Weights of a small GPT-style language model, trained from scratch on English Wikipedia: a variant of Adam for these matrices.
MLP neurons of a small language model. Each row is named by its layer, matrix (up: input weights; down: output weights) and neuron, and shows model dimensions 512-639. Each number is 50 + 15 x the weight over its row's rms, rounded and kept within 0 to 99.
After each neuron's rows, "fires on" lists the tokens most often at its 100 highest values on Wikipedia text that the model never trained on.

L4.up1288:59 63 42 51 63 27 43 45 43 36 41 57 42 46 11 54 63 27 53 36 41 55 49 52 70 22 37 42 57 37 50 39 73 65 56 41 35 45 52 62 60 55 25 39 66 67 38 31 24 43 67 31 76 31 50 37 48 36 54 30 44 59 38 69 71 28 66 75 55 40 56 66 17 43 47 53 34 55 67 65 69 24 49 33 51 41 40 49 46 55 50 43 52 43 60 61 68 64 57 49 59 67 69 63 54 38 46 78 49 47 53 39 27 35 48 49 42 53 37 60 48 64 26 57 51 31 48 55
L4.down1288:49 65 34 34 38 29 49 42 37 46 50 77 59 49 36 39 64 25 32 66 28 58 40 51 52 23 32 63 75 39 52 49 39 88 39 60 89 53 41 41 59 55 44 51 56 80 58 48 52 34 64 52 62 53 08 61 48 35 54 67 45 00 41 40 58 56 40 65 50 73 22 41 48 24 38 27 61 39 44 55 56 19 57 34 36 40 39 51 69 52 53 61 51 53 58 52 91 68 53 71 63 45 29 55 40 43 63 55 51 46 50 70 35 45 47 74 43 41 58 51 27 59 36 37 16 51 46 70
fires on: " he", " she", "he", " He", " we"

L4.up1953:63 46 56 69 50 41 32 19 43 41 55 59 70 58 74 41 30 60 29 54 50 43 60 54 63 65 58 01 47 37 66 55 52 66 63 59 47 55 44 47 62 69 57 42 46 74 67 53 32 44 35 84 53 36 69 53 42 48 57 13 30 45 68 58 23 72 42 47 38 32 64 49 56 22 44 26 33 45 63 47 54 50 12 71 51 38 48 66 33 66 50 59 57 59 25 47 76 55 38 40 53 60 44 48 22 58 60 11 66 47 41 64 49 47 48 36 64 60 35 33 53 66 38 54 36 52 45 58
L4.down1953:28 74 46 48 72 55 60 24 27 50 67 44 59 53 33 47 29 47 56 55 57 76 78 57 70 61 60 73 47 37 40 65 65 34 48 51 56 51 74 44 76 46 54 63 71 42 56 33 55 37 51 46 49 65 84 15 41 42 57 72 42 37 25 48 54 63 53 49 53 75 57 41 82 55 59 49 53 78 37 52 58 49 59 64 33 47 80 41 63 35 54 79 46 60 45 34 47 38 29 26 14 41 44 59 33 35 53 28 40 42 56 35 74 55 44 39 59 65 49 56 74 21 69 56 45 50 28 54
fires on: " such", " and", " |", "\n", "_{", "|"

L4.up1769:57 62 50 75 17 21 39 63 73 63 38 66 56 26 64 42 46 58 60 48 68 61 74 32 18 51 22 50 61 67 73 82 58 41 74 48 23 33 55 62 62 59 48 34 71 44 68 72 47 28 64 68 51 26 54 57 76 49 63 47 43 90 64 52 81 72 52 43 61 41 39 51 64 43 48 42 42 55 51 47 35 48 47 31 77 44 56 64 47 36 38 37 40 46 53 43 37 43 36 56 52 44 65 69 40 62 26 28 41 94 56 50 26 46 63 36 55 63 50 53 00 36 14 62 39 85 41 65
L4.down1769:69 46 64 39 46 33 49 69 68 18 29 37 31 29 42 41 44 32 42 35 36 51 52 26 27 79 59 46 56 67 48 41 51 44 52 55 56 54 63 39 42 47 51 65 41 35 76 67 52 66 34 44 72 74 43 54 43 63 44 44 51 64 62 55 83 53 31 54 46 69 47 49 30 72 57 47 39 61 49 03 40 46 37 53 38 62 59 71 41 55 24 45 39 68 08 55 49 27 45 66 32 51 46 38 61 68 61 43 48 37 69 52 32 60 53 69 50 32 56 35 29 75 47 55 05 68 18 78
fires on: " I", " A", "I", " He", " All"

L4.up2274:62 73 52 66 17 36 52 34 61 43 43 59 45 33 50 63 45 62 55 45 37 64 50 19 53 61 52 36 44 17 61 63 68 62 46 92 63 54 82 50 44 20 56 71 57 28 53 48 50 64 54 41 76 31 80 56 35 43 44 38 44 75 56 50 75 67 40 43 55 74 28 35 56 64 56 77 57 33 50 77 33 40 36 46 53 34 46 70 42 38 49 34 61 58 57 36 47 74 36 48 45 57 70 45 51 38 51 39 51 64 24 43 45 44 73 62 20 50 55 51 51 49 32 59 51 66 41 52
L4.down2274:31 44 47 49 46 36 45 46 66 57 22 36 30 62 66 65 34 51 75 46 30 51 24 24 49 74 20 38 59 39 61 56 39 58 40 61 44 63 56 44 67 71 33 50 60 48 35 47 48 50 69 50 68 40 42 43 56 23 53 42 59 51 39 67 67 56 38 78 37 71 40 69 35 44 57 66 59 47 42 67 55 50 46 45 69 31 40 67 20 52 52 76 49 54 58 44 33 31 57 22 61 36 70 61 33 24 38 39 54 82 59 25 35 64 76 50 37 54 58 60 50 28 41 46 20 28 41 54
fires on: " as", " '", " son", " built", " there"

L4.up400:43 29 54 28 45 26 44 38 77 24 32 53 46 39 52 36 57 27 11 53 79 51 49 46 43 35 54 56 26 68 26 38 45 69 60 76 39 47 68 67 59 30 62 70 52 61 46 50 35 44 61 57 46 44 56 52 56 64 73 42 74 47 55 48 49 38 60 40 45 45 50 40 43 43 55 38 61 32 55 52 65 16 33 52 51 44 52 57 54 44 41 59 42 61 69 43 77 68 36 37 52 39 67 65 58 29 66 67 60 44 58 57 64 57 62 44 62 47 52 71 52 56 18 70 60 43 41 57
L4.down400:50 51 36 12 91 42 12 45 27 54 38 38 51 43 55 40 22 31 20 55 60 41 11 61 69 38 56 54 32 81 40 51 59 50 31 67 43 48 65 53 56 50 48 60 46 69 70 62 66 77 41 40 50 73 62 74 35 79 68 50 49 45 60 38 11 53 19 03 41 43 51 53 66 64 65 17 56 29 60 20 61 43 64 68 59 63 82 67 33 47 36 48 39 70 54 48 63 34 59 52 45 64 55 81 50 45 51 80 27 45 39 39 39 56 41 47 38 39 75 51 41 55 52 59 29 50 73 53
fires on: "t", "et", "-t", "get", "ret", "att"

L4.up1581:41 80 49 74 52 64 54 65 79 62 36 33 66 36 72 47 47 41 68 39 62 78 39 49 43 60 58 48 54 62 42 74 41 49 67 36 56 62 39 62 47 56 57 57 59 46 76 52 48 32 39 60 69 48 63 35 80 46 50 31 43 38 46 59 62 56 86 55 57 49 60 35 62 32 76 63 53 50 37 31 33 58 42 36 62 08 52 20 47 56 28 38 47 60 14 52 35 34 57 47 38 51 61 43 46 39 47 09 66 31 50 29 68 72 57 51 15 53 44 30 34 52 43 48 24 47 78 50
L4.down1581:42 44 42 44 74 42 50 16 46 38 54 44 61 43 56 37 33 46 74 49 70 63 44 45 48 31 75 69 49 64 38 53 47 46 58 38 51 61 53 50 41 56 64 58 63 54 58 59 78 52 14 54 77 45 82 48 49 50 28 40 64 51 51 90 69 62 51 56 43 47 22 45 56 51 62 35 33 73 30 47 73 43 73 51 61 38 38 67 74 51 51 51 29 53 47 45 62 43 57 54 34 62 51 30 20 48 52 54 52 35 21 61 39 50 47 78 57 52 61 44 41 51 55 29 50 29 39 71
fires on: ":", " –", " where", " -", "s,", "s:"

L4.up984:46 26 25 43 66 57 50 28 49 36 28 64 78 37 45 75 55 53 39 56 66 35 62 66 40 08 49 68 74 34 48 22 26 38 55 63 70 56 40 54 33 58 55 65 64 81 56 61 34 65 41 52 46 15 73 20 19 38 38 59 43 38 54 40 29 64 60 57 66 64 62 59 45 79 42 77 49 64 47 72 51 57 47 66 32 59 46 57 18 57 53 52 47 39 57 51 54 64 24 24 61 56 63 47 43 66 54 63 44 42 45 65 37 26 39 72 49 82 43 40 40 56 80 99 92 37 54 43
L4.down984:54 77 54 49 35 52 84 58 60 00 76 42 21 74 27 77 44 42 52 17 53 36 25 70 66 70 37 65 39 68 58 44 47 55 44 11 38 57 61 31 46 34 63 48 59 48 63 59 41 62 50 46 68 36 64 52 58 09 56 56 45 29 54 66 45 56 61 52 72 50 49 52 62 35 62 35 58 35 72 27 63 59 53 60 52 41 63 40 47 72 38 44 26 64 40 55 45 43 56 60 44 48 30 41 32 62 95 43 03 46 42 62 62 50 68 52 42 52 51 90 22 38 51 91 63 63 48 60
fires on: " as", " de", " der", " à", " van"

L4.up3061:57 65 50 44 43 18 44 46 44 71 57 63 58 63 16 48 69 49 45 39 68 59 54 33 44 51 56 29 55 37 39 45 57 56 58 62 74 65 46 22 63 41 62 47 36 62 37 76 66 38 48 34 61 59 45 39 38 56 52 50 56 37 46 54 63 58 37 61 65 52 45 32 42 56 60 60 53 43 58 65 55 36 49 45 58 50 63 51 75 60 05 66 40 59 69 36 17 58 79 29 39 56 56 38 58 37 38 46 17 77 49 56 47 50 70 53 41 39 45 40 48 51 50 69 64 43 34 54
L4.down3061:32 43 53 84 42 42 71 54 59 43 37 43 51 41 16 28 36 26 62 43 53 77 47 67 35 56 57 73 60 00 35 50 25 11 69 45 54 32 32 40 72 71 55 19 53 42 58 87 43 27 51 72 54 63 40 54 34 71 47 45 50 34 48 20 59 51 66 47 42 33 38 35 54 68 59 31 36 36 84 62 37 30 65 68 54 45 38 51 63 48 38 58 48 27 34 52 63 44 33 87 55 24 64 32 40 26 49 68 32 43 48 33 58 51 61 75 55 44 45 46 71 38 29 33 56 34 74 53
fires on: " (aged", " (2", " metres", "°N", " (1", " (age"

L4.up1850:67 59 76 58 57 50 67 71 59 40 43 39 48 55 34 46 61 76 48 28 33 55 30 39 43 68 55 57 17 43 52 45 55 56 67 42 43 43 54 47 67 41 30 68 67 18 78 43 55 65 59 60 55 38 42 50 75 39 49 42 54 53 59 48 56 57 50 77 60 55 32 43 59 48 59 28 69 75 70 41 21 54 46 51 71 44 61 34 75 65 37 21 52 68 62 53 55 30 65 39 40 26 61 52 41 22 59 30 39 67 45 65 65 46 40 35 42 50 61 41 69 55 46 75 51 35 62 33
L4.down1850:05 66 51 36 63 45 48 37 64 26 33 52 32 62 38 48 58 44 40 70 59 69 19 26 56 31 25 51 58 76 49 45 40 50 62 28 71 46 62 40 37 37 63 87 29 51 39 55 31 33 53 50 54 60 70 55 40 64 55 46 31 46 45 82 29 51 38 31 81 61 55 78 49 59 55 45 40 46 69 70 57 67 55 59 33 39 46 44 49 45 32 23 36 44 45 67 55 48 50 49 63 30 32 33 60 48 29 55 54 47 56 42 48 40 60 53 58 51 54 65 21 56 19 70 41 52 42 56
fires on: ",", " N", "s", " later", "l"

L4.up493:54 44 62 46 66 48 16 39 33 72 56 44 26 48 34 35 67 37 56 36 50 39 69 39 55 45 62 40 71 39 51 65 58 56 34 82 55 41 38 71 66 65 42 35 56 40 73 43 34 51 35 58 67 39 55 45 73 63 50 25 63 59 52 52 62 47 56 59 73 60 80 37 59 64 44 42 75 52 66 79 69 66 62 90 37 53 44 41 24 41 34 44 59 57 25 66 45 63 42 48 63 52 79 75 29 52 35 52 37 41 18 78 38 47 62 31 26 72 47 58 47 32 35 28 37 68 40 58
L4.down493:56 80 56 55 42 79 35 47 60 70 68 46 61 67 64 76 19 36 50 46 46 55 71 54 62 36 34 59 39 30 48 82 61 58 26 30 38 31 36 60 51 40 67 34 37 25 77 47 64 62 53 28 67 46 65 23 42 40 41 63 37 51 35 62 59 42 65 40 28 54 71 42 86 52 72 47 56 58 44 45 57 42 47 55 46 50 20 27 50 49 36 46 60 50 24 30 47 43 68 55 19 32 37 47 59 50 43 46 53 42 47 46 56 54 57 33 56 36 53 54 57 58 61 54 65 74 77 28
fires on: " the", " he", " they", " there", " it", " I"

L4.up2682:56 50 38 68 28 48 38 27 42 31 44 62 57 41 36 35 55 35 63 56 57 48 40 68 38 37 25 36 41 78 36 64 80 34 73 40 54 52 55 30 52 50 51 29 35 67 45 43 32 49 41 52 42 65 74 47 41 32 38 48 31 64 60 73 31 82 72 43 65 69 51 60 43 47 45 69 38 38 59 61 71 57 47 63 44 39 45 77 68 48 58 85 57 44 66 80 43 63 50 61 47 26 56 72 43 32 54 44 47 57 27 64 54 57 70 55 19 59 45 47 21 56 47 79 20 72 45 53
L4.down2682:76 30 48 40 64 69 41 65 62 56 74 67 26 65 55 38 30 41 42 53 45 44 28 61 50 42 32 47 95 68 50 42 38 28 48 50 56 48 33 35 31 22 45 49 34 49 44 30 51 84 61 25 57 47 37 73 33 60 49 53 37 37 73 64 53 35 68 55 61 42 47 34 37 39 43 56 82 56 55 26 50 33 07 25 56 44 57 44 53 67 68 37 35 55 40 75 45 52 52 41 31 84 51 60 47 51 63 25 63 50 56 50 49 26 55 72 28 37 60 68 71 18 80 49 42 55 63 46
fires on: " h", " he", " w", " and", " ch", " r"

L4.up245:24 45 30 31 25 73 55 38 65 54 34 63 65 44 57 56 44 55 38 54 70 53 70 76 53 69 14 28 71 53 68 61 31 43 59 33 55 63 05 35 55 37 62 28 79 57 58 81 47 56 42 67 46 45 64 57 51 55 27 23 78 73 57 66 59 81 80 56 76 29 77 46 57 67 39 69 32 43 58 82 69 29 65 56 35 59 74 27 59 64 40 30 42 39 52 42 36 52 50 29 51 46 52 65 57 50 46 56 57 40 59 31 39 42 69 59 30 82 29 51 48 56 57 32 35 19 33 42
L4.down245:41 41 42 58 44 47 34 47 35 44 40 33 24 51 47 74 47 50 36 73 18 64 46 48 43 71 31 22 56 47 60 48 47 42 46 56 45 57 58 11 82 29 66 21 54 65 77 75 29 70 51 26 67 47 55 69 59 49 42 62 50 60 65 36 67 71 40 36 55 45 54 60 44 60 38 50 40 40 50 57 53 44 64 62 43 37 48 38 81 56 34 29 56 32 37 35 53 46 53 49 51 69 36 75 61 56 29 68 38 68 57 64 59 61 57 48 38 68 63 41 62 41 49 34 82 67 49 49
fires on: "\"", " /", "°W", "-2)", " ["